config.toml
n_head = 2
d_mlp = 1280
activation = "tanh_gelu"
rope_fraction = 0.5
parallel_block = true
optimizer = "muon"
lr_mult_down = 1.5
grad_clip = 2.0
seq_len = 512
doc_mask = true
train_tokens = 231100000
MLP neurons of a small language model. Each row is named by its layer, matrix (up: input weights) and neuron, and shows model dimensions 64-319. Each number is 128 + 32 x the weight over its row's rms, rounded and kept within 0 to 255. Numbers have three digits each.
After each neuron's rows, "fires on" lists the tokens most often at its 100 highest values on Wikipedia text that the model never trained on; "fires after" lists the tokens most often just before its 100 highest values on Wikipedia text that the model never trained on.

L5.up888:100100084145110067099139110152057166146131176169142085135091124164046147161136139148109109136105187124087162140161131130130184078084118152162125133094058170095131152152155123142116136145097166131223134060130150078076140133163107107113167101159094082103120169143095131112138108168143150115077145163139179139100136139133131141108089166156116151119160194181048136087121165114150085130098104139101156161182118156101145129201097127160105146065094173096095131160117166084155167138097120112163036092104147169151108125084113119168152109165123152151084189171113105087137164163119186067123170110110137126146124118153117183071110151118158135166134115100146151185137132173119189099205121135089130145117146109113144127099110079097112069132125091191132216123110150078111048116161166
fires on: "mo", "ac", "ur", "leg"
fires after: "al", "B", "on", "s", "il", " La"

L4.up889:113105119154141085086144150100080160149209087140128112159104132080114156125116092115074085081106169145097110101099128128153115109118152093204106168093156113080171135097097128120105104154118095134117142110197151088169110069085149178085110171110157145146171078155125119105146107061096170114130073099143115122137133085118123170111079157172106151124139188062163185112109102172148110116080151127170121162156229156156132129114087050113123130084093151130117128167158111123070122149141126130086117212116215118164162101136169139131112120147156126165101103133102098100115137157112129122105128125146154128110153129078124136135100055144149150136142167113094135153156120147123161133150086137091106134116131133148108122123113158163105178174193152081188098142145114143084100137130107
fires on: "a", "se", "ance", "f", "no"
fires after: "-", " (", " appear", " Sha", "cho"

L5.up606:058131113090171098153157165164116121127151115097108157113151163103146123108067124107050068155145147117047151130129114084148043152115151154147161138102117156107062124136149118193128166119154125121134167139124129167118171115158145136173073114116103205187090061171186139120191138126096140154172124126164178135125151190161189142062100194110092130115159119138124091170075085150145093090128101134122128091079124129097209121136128119118133077142133075111096088137148157109089116137125145141082099128118120113173092121142097101130099167113090092055140099114133098170096108118092171175105117107129153148113090084144111204149140126186137088174114154124123135148205181177129214120120141158102140130136091053183097145121154095159128095141115119137074147158121155196121131142103086
fires on: "an", "u", " years", "age", " of"
fires after: " ", " me", " f", " F", " Y", " many"

L5.up29:074191129118110104110120099164081155124119207140118132141180178110097124164093187114133137138141108120158110099124170214091150134106180085149100126195141118126120103118041109048093160160097126104121120181052112131169120143158129162116116022093135123117143141126158166158115134090151123073111155126111117101168106125153134108100117094152140123103119127117133137104111121156134136111113094113193126194118148038090102177073148147200102176118134134114153153104120170158136134128113127101170178122122077071140073103154127132138095115087077082226153123121078150126115155154151084159130158161106106192206151160142046114080146121128140094152151099135144131140154143160158152108178144154108127137056091090138127091133108098139165142100119142082153169170152084158149141120147134
fires on: "s", "/", "o", " to"
fires after: "/", "b", " Mu", ":", "rm"

L7.up1225:134125125153114135151122141153130113105111123151142101104086127172091145161085176109178158142125131126085145104080185151140086139138072120131147151144131160156094177127144144116158127171213111108167115150142220163155135096107101124175106121125123074115108110105178106094104137145138108089089146116146175141153145136134138174148088134216119095065040097085127065113162164161112162153133167125105090143115130062080090112102163090151082089098174171212150081183126184108139172083122175181148137129138138110152076131150144135168085142122118146105157120086157066133135111083192084190111135113042224125131160102105214127102139119134134158166120140141203158181084167135151123092137148139123079150139103099095126135153122131082131065158144126141118154114117135137119121090155120
fires on: "A", "),"
fires after: "\n", " \"", "==", "76"

L4.up699:142118096088148082129087150139140124143129117111154157079111184076111098122129089048158143114148155137147134083159086151129125154122148174132096165098095194154158129164117121139100123195164152144131090133093151077175194149139119107138084071094060171133068115148131099143168173105120154114132103155180127136145127034153093169079118141096102116121107131111162148124125115125120138092108140149184069104155125161132158140125130181134104163110142173065117171167142077160132151113182109168121143161150135193102118115181111096055194121161147148087137162202065161049146053156074104127089070137076127161130164131160136130091087134083041157117093128155121141144084165138151147112190172127143119130120088146138117147147147138155090061165126158173117165136184140148101107144146158
fires on: "n", "b", "d", "g", "bo", "fa"
fires after: "ur", "row", " Ar", " w", " Ru"

L4.up794:207120118127127123026132115093104175138137151140151121201155181138185075128147131150131156111113055081184161097156140113140081115131163097172203109161121106123177175119143149133147181127172112122126162193190123130102103137116194131127104131134106096079109129099153117142128154130109173132164089146150169154093127146132183132110129143111099102077094128161136148128155141157163129211122108138088117060143137161151148080127146142094141126137059100126199128096124141126094113097105158155098155092069103062138143134120135098146120076161165139182194100169209119161155089114114097097102125145126125134062099130061156130109076095121106102172183167152150134107145105123129113127091124136121170155120133116141099112167128153083094085169149081155171116141112073146072121094137157
fires on: "er", "der", "us", "st", "a"
fires after: " Mo", " mo", " No", " M", "J"

L4.up23:198164098142121171118189150119159087176172111071097143035142133167098098125119148109094155099164139097155157125161144109108141122151115144120114114102141117155125149125105203090182145176128092083129194109115136135117117151147103089057131127114161114139135135166127121085172125176144150116098165115072157182155122108124095126163082135167176168131112075156085128088132159167168112126106145128144147133149079121095118139122109154164131147157128163165113145107150101126218109176073103117156116096097098134081126119141130118168118148126132098106165179097138142076147101096118094121152121123139136106062142080101108107068117166166150100160065158108152154071200128167158082055111147138112153127126160086171137114077133074119235136110108173119075093058117066194140115164072143
fires on: "s", "p", "as", "at", "cent", "op"
fires after: "ur", " vi", " de", "un", " Con"

L8.up432:117115103076173111141128107180120134106166155144160032090111105123092106113102107170113114127157152164108141128102082119115095089089123103112135106109142105179156193136116123109039117160142076147122141144117135120110103145182161120122134131167136123120116078129097163151148133132094105102109139072122147194124136179187106124118099130100110153134161131139080088179120095148107116108202137168153195159105118101160131076073183083147154161172119141178118158056180161151079158115147186139083102101162131116137094143176108075107155114112148097076137106218087171131117123071166154131075134102101132160185110176129099090120118103119109121160146156081124135150204145089156094165143140134162222087162109144115078141156053097112112073121182173072145131076168140113115122069093145
fires on: "k", "min", "lo", "d", "cho", "ar"
fires after: " ", " B", "ch", "th", " Al", " Da"

L7.up790:105133117134131133189129075122109141139141132105157132157200120067157158110165139060138141136113158136126101102094079139097127169151143087183101126106110187122182163096119122142112122112174120136085062131119153055153111132112116171163135103127173157139118110084110166145185149078060159115136087077136138139137096135136153166158115193111131116123128111097096117157108094166183166157132085109109140155137107096149185095108136105151113168159145119135153186128139162130160154109134160106138158121134125128148067150116095089166107098096116115101180134117166116151108132121115102036170096094177136124190160167100186154131118120133156135214203160129088096114064080123146174101150136129140121141123094092119082129107114129089159135142055131080200082107052147076176169114175124
fires on: "ra", "ing", "chi", "hi", "an", "a"
fires after: "d", "h", "j", "gu", " Na", "y"

L4.up1247:102168117131171150108104108133131148180095202123170116115166156110127151145131113145117143082124074142070151097075112169130165118107107115180116032110172137154061139149117145126128095143096161146084168120150161102141176123111099137095110090126132092142116112087147164114095138139113169068184124119131179142101121123117183095162138156123166105121180167189118126157130139119118116074184081142114125087137157154198117139168061135158106172107134135154107167134133069154063132163126146126154102147131112091154179132152104133164164209152138082130142138119136114124175174146102114207191133131134099049121126113103124110165114146143126089121083109159161141195151147155153135160122162091130115137136103090088163129153155143051082124176097106096068111115178068111183136101142120
fires on: "al", "ical", "ly", "th", "y"
fires after: "ar", "ci", "ur", " sp", "er", " inter"

L8.up455:111103122107122103117117143148158100093154202177130084159082118153169129140180129112082121097121147136116127111061093091070134068102101154135155152078099128120149091106125149140149093072114093157149126113142073089136120107114074075154073134130095130137094196145149166140158155129162140150138039133184129135212092104149141121155087134112097132153165121102121140105111124145115152115173115115113152127088163111119149119091109103138124131110167186187132125160076135083100209154072102108082095197090176093076161078079102139086104178193137173157146124135083164146122148136114105160142136140076155202097100134099158167156086138145136169162170150116151137143162144084172090090115103159127078030116118117169127113109109159180105120160091108151172130095050204184106152094139166
fires on: "s", "ab", " out", "or", "c", "in"
fires after: " ", "la", "w"

L4.up698:112143153113063178100093150095110154153176143134170143087121146110102201081077122133115144101147096103127050096164133083102121152153175129203147094144112087123124060109116124128162159085116117113185154182114130105141112110106127037117153199066155077124171093085197083117161123116147158140160161121107197171126132172107124088150146081073150101108123118184142106129129142143127141168103104098143102073174155140184171099125116086163155127129179165140124121130161166133114108170115136121111134124126107134133118098048131119127110151139104175195146157141046127130145108063168114123094126124118103163150125154123117111145181065074085073164147042159155129158155171083154141147165102141075064123151170129121134144103134115108178080098169113146136112087120106158132129073127128
fires on: "s", "h", "i", "in", "e", "ho"
fires after: " S", "S", " P", " A", " E", " Bu"

L5.up656:129075125046147199140118140062106087145150104133153132114112089124145059117187176098187098091115161153142187133126111153154120130102131178167147135145147116093115143151090069094095102137161098079104134146083143124189174149116156169062128113144159109128133141129145110085140121121170114152132131180133120148156106107167165172098161157097177092093117107104167147160173097145129125116036139078163184179155078124115171103160114161129061092189159110160134137124135117198128103131198109151192157181132093141148102116101121004130155096072137112132123101128163112103169147136135104143171161123126131155136193077130113148124072112084140088126126171165184140111141132150143141166103151128082113122114102173152130135141149125153099107107191108136109151035077102101151131166147100
fires on: "p", "w", "ce", "o", "ex", "er"
fires after: " O", "ro", "ra", "u", " T", "O"

L4.up1073:130137106081168156116120166100080134128130127140160175187131109124097053105123045145097149095143158166131095109149091066123153078099124135104111193107078203112111133141196114149098030133129106116113123101097113135139105194183120066072109160091172057121127168128155115054106145133182099091089108139153129112123134093126121162142172140110062127144094118128119126172121078086157134176083107115136154106144194188105142115169133134117128184106124136112161113130058091187146094151142090155094154167136095105131127159163126106083129133191182080120084130121131145138109173123119146135141136159102143105161124087137150166153083142111152111140109188169198080143063122153121137086107112135126116143160160138177200157110172160121130183133097142147081129154089125125157124100173105
fires on: "w", "n", "le", "en", "gin", "an"
fires after: " Ra", "ra", " Bro", " Bra", "f", " Bri"

L5.up1032:106106152145125120174110126135118152083127167138156072092167120142110088110112123135132154076088130145125159172132160146062112130144130131145175142122110166163152099079100091101120117067181129093087108182114074107158172126108164153155133113080074127143100116131061164066129112150047105149080122141121092156108145105133156142122170142149090125144108162139179172082089120171113156140053129129119117167164112133125123212111103171167129146129102119095158165127122127124151146117111133150103150180091090138096065140154099052177170169158154158161183131072142085177153148098118085078105133163151099114083077130164062087075103139114108091038152121049126071149095101139130123105148166178092107154144089131174112115062134072179147161111091150079146093141172132151121145166132149
fires on: " which", " but", " where", ".", "\"", "hen"
fires after: ",", ".", " W"

L6.up1249:125106154159141135146151109128155131128107171081192100112103136126125129095104091128135141096081095159096132106108119156035039154152117134123142065152079124160141168156131113121152138139134127109112075143146170164146114092184166103112189155142079067131149082095153151116127124116077134127198144161165109044164122108187120241091136081133091146138142137119170163098203154163137148101105112091186086138148158215122111145165124175065150076161140094108104157104149154109159196094119136127126060145159138155132116110119185137149118137163112109135135100106113159154142082101139130079153114070132110151179113139143120160104112123095175130116113126099153095147150130192083130108111119170102161183071051126100124170098109062157158182079092152162171139114158135139133118102130065
fires on: " and", "\"", " which", ".", "=="
fires after: ",", ".", "°", "s", " a"

L4.up940:078128109124155126174164104178127091131128160123144181139104133115065068142119138077038049138059079165110195116167149156150152158162124109083088106107180147116146123039098158106145088091137144125163111164106153143045103106119121131104140142134108154172090101122089136112114162121146146095141161158173107118182119067143151163113158078120091144120164107141125090134111143080184084134176126144145129205115087073124175106174121125125097141124125147108136125120181168150090142065196169113099130149150106132108124140092138147130156131067118132101150142142131144119153108150173136089119097166096155125057112112096119115144164138116111177155122138177060178120171114155135132176119199153187116117138161167100080156101121132105128113162131131132069193174109171097162144212111092
fires on: "k", "n", "ri", "or", "ke"
fires after: "or", "mar", "par", "u", "p", "ri"

L7.up871:144108150120143082131122114155137080132118178107192096142177147153084140132141128165168151145148058123139109129160116130090075081098161112143147105102156145053161159144182107138120119108117105123214162166158126141129134135092111136117154161144104178158082070093118094089145132194140137120181154130120068106072173106120074121143083151111105107141122148131092133163125093158098130169076162151105089149130065138100084093066142124115146199124096105098126158104089082113087131135108108168182067123104059134144146111125128106121109129191106158170212148119096098140114114183139097143158135128128175181178171135123088156110088120184052110175122194108110108125136183120113117094121142118128176091130130098199101117131074169084122193129136161148144142140136138182066082090126101
fires on: "min", "l", "al", "b", "ci"
fires after: " no", " an", " No", " O", "\\", "y"

L5.up1027:153070063150110119160139060160139128138097156125079092151119146097115075119120083126140165097126179134153139174159103064152091136129121184181103178143149166183161166155093080118131081111123110134151157151133129084107135143167142114118134119152131112154133108142199147119089108110139168090090159159151151148111153172113151158172106127117064087117099138112211163160085146144088210108082048070185090161169139124176104132115124103175114158134092065097133195126154063141128140168100175096083118095115094125127077101114144085116144097132155193127063115071140157143103161137156118124107071125148160132118127118166111082113129166151165189101150129143144067145176178047085103103119110162129087129174149177126120185066132050127142140138113096135125185070125113141113108184120155
fires on: "la", "en", "ill", "ur", "in", "el"
fires after: "B", " B", " b", " W", " Ma", " be"

L5.up1259:086140155101115149149064110068132149118132075151081095119096111105087131138086111090133129129149119095102134112117195127076115214175163088102171095118104148131113155088123150121130127145158138088127076110153145140127174167114119118155075152216135139126080147124127147116114202086110129096117088178110162095137182160132180135153113124102127109212126128142075084120151144154132091123149095117073139123081136074085159070114110134097120125092159138164157136123148143170111154108109128053138176110173098149171120128201116133148078069098150094102161193112077125146127088118157117179148134111121105165099187139154175074113136088114123144099137072146161160151111100100103122117119160092174142097175168122117172110163135175182167095166084184110173076118145085102095083116118142
fires on: "A", " A", " a", "ach"
fires after: "\n", ".", " E", "==", "s"

L5.up946:168121119134149148141125081111106110138150164136139130098071096147142151119166161110073028082161125151085098137149129089105181066095146171101119208082118125148096132081078126132098121134103092079104149170092111109154131130146118102112149118103175198129138127149092188096166191155124142119080114108147097126138159152139161188131083184130183154073170121199128116083122071148131118052153133151116097161087131153160101099091159161137155139123219170130178090122204125140092084108052183120095149124120126112134177166133098141131154106158144160108121147117128096065128092145098080176118118138112168151079076151146134090123155112118147152190129165139126136108159136113142100119193111132148122152143055079143124147106112202084182080102130141101144113105151122140129188068191150
fires on: "ad", "im", "in", "il", "fe", "s"
fires after: " ", " M", "r", "ev"

L6.up905:092107091052105150105108091128126104138152164134127072136127143146128114087133148148146098073152070130117077111175138076173161100183149156105133130111115196158163115126079062123134101172121144144097130131123125069169107119111121188148138142150184128135176122076105158116116139125136134119087134155133177111131072132155117116097136097138078103094129110168140194073143114105142092136128141116127123050046162181170121079141159142089119135132177093141098170157103169099061109088156159139123123113113170153164144157139137122087133124127115120095157184179051097093133150126106136096152124091117103141108119175102048184143160068139124111149185203137136080158105120120125139125075135115112127086136145178162138175135184166119116109122132156050082160144168140104085166137086140
fires on: "it", " of", "t", "d", "s", "ard"
fires after: " University", "gu", "la", " Gu", "ar", "ra"

L6.up181:153149119203119154116098123100093131125129122113134141142160179074096169154179161099131113093093090128189103117182152128114085130119130125155122132126109137117105131150119150108102117092151126107167118166154149145137153122106105076098123188121178078085081079099123144076147111152152136160119045114100135107169119075102138148188056089091075152205164140148127161127146099097197144127103125115129093112076134057127093130097137113133104149097146176092106078146147095156137109142101165131120079143128115120068101140123145006105166122137099102127112107164142162158078133069133110124124142144065180078081176125114160095147154139129180122172094147174114143107183140071107103093150085163102125092064143138181157092147093161149129174074149088126153093118148124069124177136104146
fires on: "y", "ni", "sh", "n", "ke", "che"
fires after: " an", " An", " A", " Da", " Tom"

L5.up456:117136152134104143090078096160123115090167072118134117094145227130109049169137112150133109112111121131198118127152188116141103084142130101110134117101130125218111117171103142171153178127089107100107149115112127110111174146104145109129098152184181085140109160141183131111166158123118126156157104119095179127109133112130109200105098131161107105168134163116148169151128121182157195162124135070098138126124113137139093097144175149055154105118117085205138142100154110150142173075127116135119140116108083053139100143183177140132121134152151132113118158077092089127123100135137051132112109109175090068130191092159089109063144176125137084158111098170125085168195113152123106126113108189158095115178113192106140151101134077096181139175120109118103190102160134192152168090139141
fires on: "s", "la", "A"
fires after: " con", " de", "c", " N", " Con", " R"

L6.up424:066118158120123111086128140143119216141121067224150091151127083118110104104114161158131193136144112106128106186140099175135152149104114082196131121117152161117119092102139116165114121155131133130118104148110170143072120104142178175152166146134151097108066202099134093127143132093076154111152141190122141140108101135117082163070152202114084103130123094131117138123191133136134116122145159100165122035183158148131119127116062129129173129117148144145114166128110125161143125115125082119153152138105129184130063145118109140131126152241150106106213055118118140142139069162126174155163105082107155168166134108122140115149114148090086079117087177205186113202145136145109109161126143171151106149106123123105082129132142185062120146153097141169131107137186074144094114099096096
fires on: "le", "ch", "ig", "hi", ":"
fires after: "te", " Te", ".", "e", " Ke", " C"

L7.up783:058140119096183162101109167098137143134117165140132125095142090169097134168132169136169120116146129137164168099162120175086084097134162106160117032137152154186072162116117070143187120138187185114171185094095097091152106099139196125143159172075128140079096088097122127141161114125132099127150102080101112117206122103163036145102179149125112120147191134133127154169087136100164119128110138100236110146136142117121149130100093205133122123158118113171169144157108093149091144118140124136140148103117128181198096067096123108101082099107147107144115079111209111118159128095088122122078155155116151148122120127149138140139148073152124069117128094127093193176157141128075056115101115079059128120149114125118150109153090124132107165079119097110121121113137177171116180109081119
fires on: "th", "um", "s", "ch", "p"
fires after: "r", " O", "O", "ra", "mer"

L4.up833:102159211150174112138178149151177142108198102124130098144117127158167167148142122064123115141102164106077101136104140162167102116135088133128160119120180122137143141136102194125194147165164135155123119081092200159092110084139044109132134181120080077157098124082076175131099129141148122125116151107095127137142132133138124077038110113106130111132116097128094161107134137097092146114136103104164114172156106140164163040174115193158107187130079104159115107129201148095149065067192101120118167144132097100142102186117076110169082079118164167153138088141138134095098164082152124152122145145100169152129111110153158110140160086120176199081053117068106106128101110108121084164142109127096111102129166137099121128160149157121170143106135183133124131142117147128148133146089108
fires on: "r", "or", "ch", "n", " November", "ur"
fires after: "A", "c", " Ar", "jo", "go", " De"

L4.up66:109092199133123110112156111087120159094125185161135106111157134125120141111101105137116117176147140148088180170131096120095133069147149104197138151107147191188086129162169096148151119112162165158173070139029119119123118087164094078164148157135092084097082106162120143142101102143163113163127114148133109173123090138154170076082068142140164121172158048153110094129114077102113082140114176094157109139144137125150155140127085092094086167119129132092080130140142145126148058116120111068193065102101101098141076161100094177119118162103128209163116123120122052087114120079149177146112178158160098091129187125134148109133148130128141174099154156124129113115135158088150135116081120164102122146075147171117122120195167178122088213072083142156143151139128129132159179163092089
fires on: "ur", "fer", "or", "v", "mm", "qui"
fires after: " co", " re", "c", "jo", "d"

L4.up1082:151158174144101086134115157142059142121125134077195088082160174080151117105114092145200124109123094138131105171106129091109179162148114133094107164182079077142200135193120118155155091167160073102154174115135142154129149125116147033113151092135097174087112090159116144113185118144175164134128103092094137157064117137175090078149125159113150122109109077108145170161140133110096107111137108145126079201090096086129155088166109179095108100112077113107092131107158094140156243108060164113150105130188192155104141141113127100149137131081118169090150092062126166112179163149097099099114170189109118140168120096070148096128110125092113129085204116123135090128149128128101168127123102131125141129156225119157143152097101091120102100111109106113156123096146139170111120131144144
fires on: "t", "al", "ant", "cent", "ous"
fires after: "s", "S", "ough", "us", "mp", " plan"

L5.up651:145208131140170146193115056104201120135148206176132130077087131108174126122118133089101148154152124131104136181112100133109097185147121073142117182085118092102117097161106144117134122134119069061086154124153151125074099067097120161094156207165108156100076161196087142124201111126125075116069144133140114159138162127126106232069099186116121158143124126122076109115124126146127117189137121108100095133149099112086099110113111096118138050160112088125103146160151148127158159159123156097155093151106129126114135144125103064128053082126064139149192125125156130125199131080101113203114076130100125122164149119094170136111170168112181098133136114156131143109118114117144092178081112156171099134118167113147121078094139108114100146183082138179093124077178152116139120099100145
fires on: "en", "per", "ent", "ta", "pt"
fires after: " ", " ex", " su", " ca", " Ca", "po"

L4.up1181:152136164113126155161084215152108085104173139075126123078120108187177151087108091157131095130133115124237145098104148073118145143104101094127149105127107150111201133052125104082150121098128141187115082130139144084117141182088080146120118157120104056149069050096148124137120136107162150119160191173066139207168158112142135087161149130088157114163160106122154134187108112178090148170144085105186155078162157073175112137121127112128107105156151128080095105106068124112135109099153156124128116146090159129165143063145176118139072085110137121134175146125111144137153172134132118099096213158089121163145119169129173109115153101141115058145113107072155109239121096128114151114136141109133115138114104102131083156129085142126144106126094082144145125065137120110147122107156084
fires on: "d", "h", ".", "t", "s", "m"
fires after: " E", " U", " A", " Me", " Ma", " K"

L4.up917:133172134140097129089126099143088194120105088137099110187190156090136118110124064117208097117147104040150092126181135183097121085139146080136123103154108139192201108063078122099069130131162120148117154172105125096178136091114150204125117117090137124106108117110131153156152230167090079113154169154098182154117149129098176129062096148153053097092119112131134148133143184120131128098148168117139134117094102159198124130147162151088192107098089115129143184147071135188120112106142165133144156130128174165128144137040165140081132127091131163098090169111112093129100099080120104087126119162154096175105164122146142098155108131160118134088147112156096129069093098101135112142183100132115181164107104151090160108170162168106087138199125154187103123098111114138124143155124135
fires on: "der", "tor", "o", "ve", "tion", "t"
fires after: " mo", " Mo", " M", " sp"

L4.up224:080101118093178108164164076115190165103078115110118167125105131166182134123177174114154036069150160145142173167111139106141103165051090133183148168111178120103136153196121155148104145101177108131076142115072132169136139074116143126118146139142112104143111103135158152109087054117179136111145119135189175085125119165087155097139105123145092120164112132122129129118045156176086110156098188084153152182160080104096149089135114062089134156135168179089134118152104092138160112113077123159114139107119125205169172078184114080161088114177170137152125142129144152122061172181139107155128078169123148133162097116155128111134132130116092092106125135150176125119163111140152175110082109085152181151122134103108098068088166148101195107177145122116162103108106144099155111119129060
fires on: "er", "der", "in", "ite", "per", "est"
fires after: "th", " wh", " up", "ta", "ft", " a"

L4.up394:151120117166161064153110102145134159047148147158122125080123162142197125150103144179128199175161097072101141155119098163104082103131169119156166147128094100194100116121156117029146094050151112201092160119170178172097085085124152109169093143134157158121112122094119176072115106155163133137097119105145135104067123141170132200101085134111159178122115146144151144158140121101142105182123079071070121045073175101100138166134132092106106125139143148133139185134122115138165118128114086142101141150142157109177073114220127059116102157116104146142149120144171170158133113098113091193143051114105152130088136164050151124096137091180133118127093149125127135124127119140122051143108172086125127113104126156177181153165094109117072101127104129170124110132104164101078097145096138
fires on: "ta", "pt", "ga", "fe", "t"
fires after: " ", " Ca", " ca", " ma", " An", " Mont"

L6.up584:147148112151127161163141179149072140133156126155107152098112085128132158083110133101150102109105121112150158168092192177152121133128111053083138130096154129119105149188124147123204095171116131122136156134100157033113090085155139169148151082106194162131085125127149162114119159119143125114152136130156143152117131133173100117088083226123113071103117149100059159112144193127118205135081154127109157121106109162085070118152138057068142149172102157103157075138152109074132164115134113139132120084161196142115085110102105097149126142145149150063037168116129069174112116113166105095105096123073148132086092136186142080130123094178141156105157161092084116136090091152142128114128198165145061073153085130165141120145128106169098133137158122149101129143124123119104148093131163
fires on: "c", "ctor", "iv", "par", "t", "ac"
fires after: " Vi", " C", "vo", " Me", "p", " lo"

L5.up360:099070171099081161177125125154124128178050141136080145144165134120130168160147112118105121074178169126170102085131153167130168123125135134146133144152196140200136127121143160097114149123132141171123140127103097062116115101154165171146078117101114078148146158098120156149109119141097111141149149139152102083124170175148173189122083165151172114134115165108105058121109103095120124163094096136111129152096126123150086075105183142125151115118123160132160146181130138088128080102134126117067177162062150170142145183065145150116102195139146172166143141089096145096170142059129116129212157131128180152138117104100111118109162084168166136129079082145137110206102095125153146144064083193136071157144115113099121156120123157161086150141095172062137150063114097116091112202116156
fires on: "ur", "th", "ing"
fires after: " E", " co", " you", " La", "ge"

L4.up101:138155152116105157164174122160156112147091132166119115106140132115139167191119183106135153130159113124135126109075060093077184094213094178105153137131132141158097119131136082132156157125136136184208108126121170198112147143121142090060075117179126119182149144133169144180148130112169142122143148086111090089128132120129078134141140134142108163157127134186144113114117123122102114105134189083065170126165136164135159169138109159083132168068142132124130134123057146083106111135083134130102074134107152117137144162146127113085168117132171062125097192148149086137111086131101146132136145067113067111132117090130127146098170095129159112122151157154150147131169149157155120163073105157108096092087155166131166156106148059108166097134069096158074099150040140135119130100194162
fires on: "st", "ro", "a", "ar", "d", "re"
fires after: "il", " De", " In", "al", " Ju", "l"

L6.up836:122074076076093085166118151118160146158162175123192094122116071108111168162109096129196121108133092099176113113091156091110111157181112106093163147113127140134149126135148116104129137108112096097166073144183124103143167091111110125062167146175125115168074132128144172092153122126139167051140128078146116140131177093144137177161130142110124101144142100187139126135156117061140115069105093125116113153159119145122157099167123157102145107103143082170164153153173156175091185098130121176109082144092127112155112106180130103172136157145115066145142170156169191149162111169104162132111125124131171129116146176157121159134140134144149089079165162135096077161114100087144124168138098168190134101090181091116109080117120105157181106131116115062111073098151049075113142167164148
fires on: "\n", "ver", "|", "-", "S", "A"
fires after: "\n", "ni", "."

L4.up134:126160126101138102166137088114134144111149101182180158138145124189155170200092099171122087138108159156137090177097087107108152109100187163115105134096118091161150124082074149190104138108132160119181084119136152103049071113121163093135134167143095158195090136107106098140112120144061142112116117158090168101172147077116136078170115113139151192119113175149098144148128099111109123151112166120163108167176091198185133145128106108089138180125097118136095095152149110104139179130075147239210072146091144151182102132106172099151107151143181155081057120126126119147075128107147120082114130145120086071131137083091165141190090092196155124125097166117142101147150091127153124127110143144118102106114119127112106186149155063132107155126145149095179170125077103191161153109116193
fires on: "f", "put", "front", "ter", "right"
fires after: " de", " ", " De", "com", "co"

L4.up1030:129128133141146157131156159144154077133159061094149137089106134105078144163174195154141103076139083119062109137138054123163136076131137146147072091082155069091090145189076114118166075094119111125183076099127151120133120107192139138180131117129120088133133065128120085125141123070142158170133181122088109162102102147092083193094153073195119067109207122116142139129136050159090127132123103138167063190129171133121142144149114097111131182199115111078174113110117131107131159050130134215167105150117131169105092180090124148169134122163174144140130135165082131139138148159157144113124094098155153128136148172078136176189122130123084134181092136141102149153104110139174103162159129137127077128133115159132094169097111118127093096167177146170120179101116184146186128105118114
fires on: "s"
fires after: " member", "or", "tor", "p", " official"